config.yaml
head_dim: 32
activation: "swiglu"
tie_embeddings: false
init_std_up: 0.024
weight_decay: 0.44
grad_clip: 1.0
warmup_steps: 288
final_lr_fraction: 0.0
doc_mask: true
MLP neurons of a small language model. Each row is named by its layer, matrix (down: output weights) and neuron, and shows model dimensions 160-287. Each number is 128 + 32 x the weight over its row's rms, rounded and kept within 0 to 255. A neuron's up and down rows have the sign that makes its largest values positive.
A block is one neuron, or neurons of one layer that tend to fire together. After each block is what it responds to, as a language model described it from the Wikipedia text at the highest values.

L3.down554 [133  93 127 138  99 158 104 107 126 120 147 139 103 146 112 125 166 150 108 164 167 163 178 113  66  97 135  67 108  99 153 119 118 139 199 136 166 145 130  99  95 126  87 115 147 149 168  77 120 127 110 132  84 194 125 159 119 160 118 141 107 139 149 134 105 130 126  74  63 154 137  89 138  39 170 133 127  90 140 102 132 140  80 135 144 118  85 143 102 173 141 106 112 138 128 129  86 153 189 104  77  84 113 127 130 124  78 102 182  62 132 122 134 137 135 142 151 121 176  46 130 146  67 133  99 119  99 136]
Word-final subword endings. Last piece of a word split into subword tokens, such as cartoon, platoon, cocoon, catalog, excessive, plus closing quotes after nicknames or titles.

L4.down178 [139  83  50 133 176 103 127 109 161 181 125  84 115 127 121 110 103  93 119  77 246 173 183 114 135 156 174  97  95 155 121  97  94 152  95 120 190  82 168 166  95 117 121 108  76 113  93  85 162 137 110 159 224  82 112 108 120 116 130 196 121 123 113 128 141 118 133 132 126 152  94 151 134 160  79 120 107  89  65 165 127 178  98 111 140 101 116 106  98 168 150 119 112 113 158 121  92 165 192 142 113 111 159 161  92  97 100 143 142 122 103 162 190 100 156  88 120 118 125 125 131 138 161 116 137 107 143 159]
L4.down698 [130  91  85 134 161 114 110  88 138 154 158 141 113 123 148 115  86 143  96 138 255 149 100 147 141 150 113  84 112 134  97 151 138 153 117 157 126 119 142 131  93 118 148 123 122 133  83  94 113 147 149 121 139 100 142 158 107 133 116 255 114 112  97 130 120 129 130 113 172 102 137 187 125 130 137 113  99 145 127 113 107 172 141 172 150 169 134 122 129 137 127 130  81  81 124  99 125 158  92 153 111 156 101  83 130 134  82 134 120 116 179 159 150 157 175 122 118 133 134 108 143 130 157 121 167 104 111 113]
L4.down810 [104 151 105 157 161 100 168 134 173 128 157  95 121 144 136 147 153 113 113 110 255 156 124 112 111 146 119  59 124 144 118 107  96 170 119 137 127 118 129 129  77 121 131 142 112 131  95 127 118 164 136 121 162  99 117 103  76 121 110 255 122 118  93 138 114  71 130 146 171 138 148 147 108 123 141 132 130 104 158 120 118 153 138 152  85 155 151 126 123 100 117 120 143 123  79 142 116 150 165 157 181 134 130 108 123 148  50 154 123 128 141 162 196 155 156 131 136 144 135  94 110 112 136 151 161 118 120  91]
L4.down818 [ 98 132  72 155 140  75 177 115 167 149 136 107 143 100 182  92 145  56 131  90 248 159 105  91 147 138 105  65 155 135 158  85  91 181 136 120 133 137 129 133 129 108  94 139 121 120 144 119  86 107 188 108 144 120 125  98 109 146  79 255 120 144  72 219 159 115 101 101 125 142 127 154 100 132 156 147 120  85 113 116 108 173 132 147 121 144 150 110 195 164 153 119 155 119 130 133 159 138 172 137 151 140 124  76 117 140  91 164 118 169 115 117 165 158 135 114 146 119  98  91 110 122 148 151 151 136 105 136]
Line break after completed line. Newline tokens that end a finished sentence or table row, e.g. after a paragraph-final period, or after a row's closing pipe.

L5.down208 [148 142 170 134 124 147 128 108 103 162 168 111  80 110 189 136 161 160 142 125 114 101 178 151 124 153 100 129 143 166  22 156 142 123  97  28  84 127 174 163 122 138 123 184 102 128 218  76 182 106 148 171 118  84 146  76 155 144  97 111 139 133 101 120 133  96 109 143 151  97 153 132  98 140 144  98 154  89 170 102 153 126 114 100 151  73 113 106 101 155 174 147 124 116 173  69 125 105 104 151 165  81 149  99 123  95 118 157 124 117 137 114 125 107 128 170 119  80 137 123 100 131 145 120 136 163 119  78]
L5.down225 [145  52 147 108  94 167 115 122 148 147 158 182  99 111  99 144 137 197 184 112 206 123  84 121 157  97 129 157 137 125  85 156 149 154 114 132 117 127 134 120 142  74 172 139 163 121 186 154 116 178 167 131  95 140 138 109 132 107 131 156  96 171 125  87 186 128  71 148 115 161 138  95 115 102 116 152 139 126 129 155 112 115 147 108 173 133 138  91 105 107  82 185 151  90 124 175 147 106 124 129 118  91 120  98 152 103  88 102 119  88 186 128  99 149 195 167 152 159 104 191 117  98 131 137 172 187 119 130]
L5.down436 [169 161 138 139 129 127 157 118 110 176  95 129 164 110  71 131 105 130 154 166 238 116 130 166  91 131 153 173 144 158 126 169 146 165 126 119  83  90  90  82 144 115 175 141 132 106 124 129 128  86 138 117  82  93  71  66  99 181 124 235 105 102 141 103 129 154  80 173 116 128 148  46 153 123 134 192 158 122 140  85 105  72 156  90 111 150 194 118 124 151  29 133 136 114 100 172 170 107 109 155  92 153 129 135 201 160 135 110 123  90 172 107 101 111 103  90 135 106 165 127  99  87 184 136 140 172 138 181]
L5.down541 [115 122  98 148 108 142 127 112 168 163  65 178 101 179 133  96  80 155 168  42 118 124 119  81 114  90 117 102 105  92  80 128 125 156 170  98 107 103  78 143 124 161 117 125 132 172 164  68 140 138 152 182 123 125 133 142 156 154 130 156 161 115 137 136 132 128  59  87  93 146 122 205 119 124 130 139 132 124  69 136 133 137 113 137 153 123 147 118 103 160 128  91 104  94 155 173 102 130 117 197 133 113 134 114 137  87 155 131 111 125 117 129  76 148  97 133 133 114  71 112  85 147 135 148  69 122 166 129]
Word-final suffix pieces. Closing pieces of multi-token words, such as agent suffixes (strike-r, coordinat-or, consult-ant) and -ic or -ly, plus final digits of table numbers.

L4.down168 [137 109 128 169 144 148  67 144  76 109 121 157 122 107 126 113  79 101 116  89 255 127 160  82 108 111 190 129 114 196 142 162 168  55 103 121 194 116 107 155  87 105 102 140 122 108 136 118 215 127  76 135 180 140 145 152  91 101  82 134 170 161 155 136 148 151 100 141 117  78 131 142 174 159 149 167 160  79 120 151 156 123 116 102  93 127 207 130 121 132 135 138 132  87 192  84 134 144  84 139  97 191 143 134 115 178 140 131  82  78 145 172 111 133 113  87 121 141 104 175 181 161 127 109 206 154 100 128]
L4.down305 [107  96 133 184 150 109 110 108 156 114 123 140 105 129 138 165 105 114 131 134 193 119 152  76 137 107  87  68 216 157 161 139  61 158 106 173 147 158 136 163 124 126  59 135 137 148 126 103  71 147 175 115 106 130  47 138  83 130 144 113 146 145 143 143 123  96 115 120 120 114 152 147 119 119 142 116 147 181 117 122 118 113  98 125  99  70 102 130 115 103 140 136  78 114 204  94 126 100 103 166 148 166 132 109 120  90 152 128 130 142 142 146 139 103 167 111 163 105 109 121 134 107 151 154 127 128 136  80]
L4.down483 [133  94 127 182  81  80 134 106 147 117  84 122  82 138 147 206 106 104  95  88 140 122 109 121 128  76 119 100 116 158 109 101  93 132 177 132 177  79 112 164 110 216 135 118 153 109  97 168 142 183 127 150  97 116 108  85 146 161 129 121 145 162 145  81 171 127 136 111 159 116 107 136 120 129  78 124 198  76 179 109  89 174 115 195 108 130 107  81  83 189 141 116 101 160 138 128 132 171 159 106 145  95 187 115 124 135 148 142 159 138 121 111 158 120 158 167 103 140 196 137 128  81 159 118 118 146 215 142]
L4.down672 [ 94 110  99 179 111 113 151  91 158 142 127 107 121 105 126 140 138 170 161 123  10 141 137  50  78 129 111 163 183 130 121 113  85 131 123  49  96 120 141 165 136  98 153 178 140  94 202  84 111 119 113 123 180 143 157 114  99 117  96  88 120 134 121 138 168 174  76  84 144 106 116 218  87 176 120  90 169 134  93 154 112 124 120  89 115 111 163 144 143 122 138 191 107 117 165 137 109 116  89 141 112 119  93 125 169 136 110 123  83 143 191 155  90 104 135 119 162 105 122  76  92  61 178 142 129  98 164 149]
Digits in large numbers. Single digits inside comma-grouped numbers, mostly just after the thousands comma, in vote counts, attendances and sales tables, e.g. 84,437, 7,394.

L3.down753 [101 170 102 109  68  31 132 159 142 194  74  94 104 146 125  93 140 123 100 127 192  83 149  66 121 135 157 111 190 186 189  99 105 168 201 139 137  94 199  86 106 133 124 137  88 134  89 112  82 190 134  94 140 150  99 140  41 106 126 142 137 107 118 152 169  59 155 114 160 106 131 212 106 109 141 114 139 104 131 122 120 157 151 155 128 122  90 137 175 133  85  86 137  78 136 115 125 132 178 155 135 112 129  65 150 141 118 171 100  89  80 133 160 129 135 113  99  92 110  86 134 154 138 134 123 145 145 131]
Line-break tokens. Newline tokens ending a line of text, such as a table row, list item, infobox field or paragraph, before the next row, bullet or heading.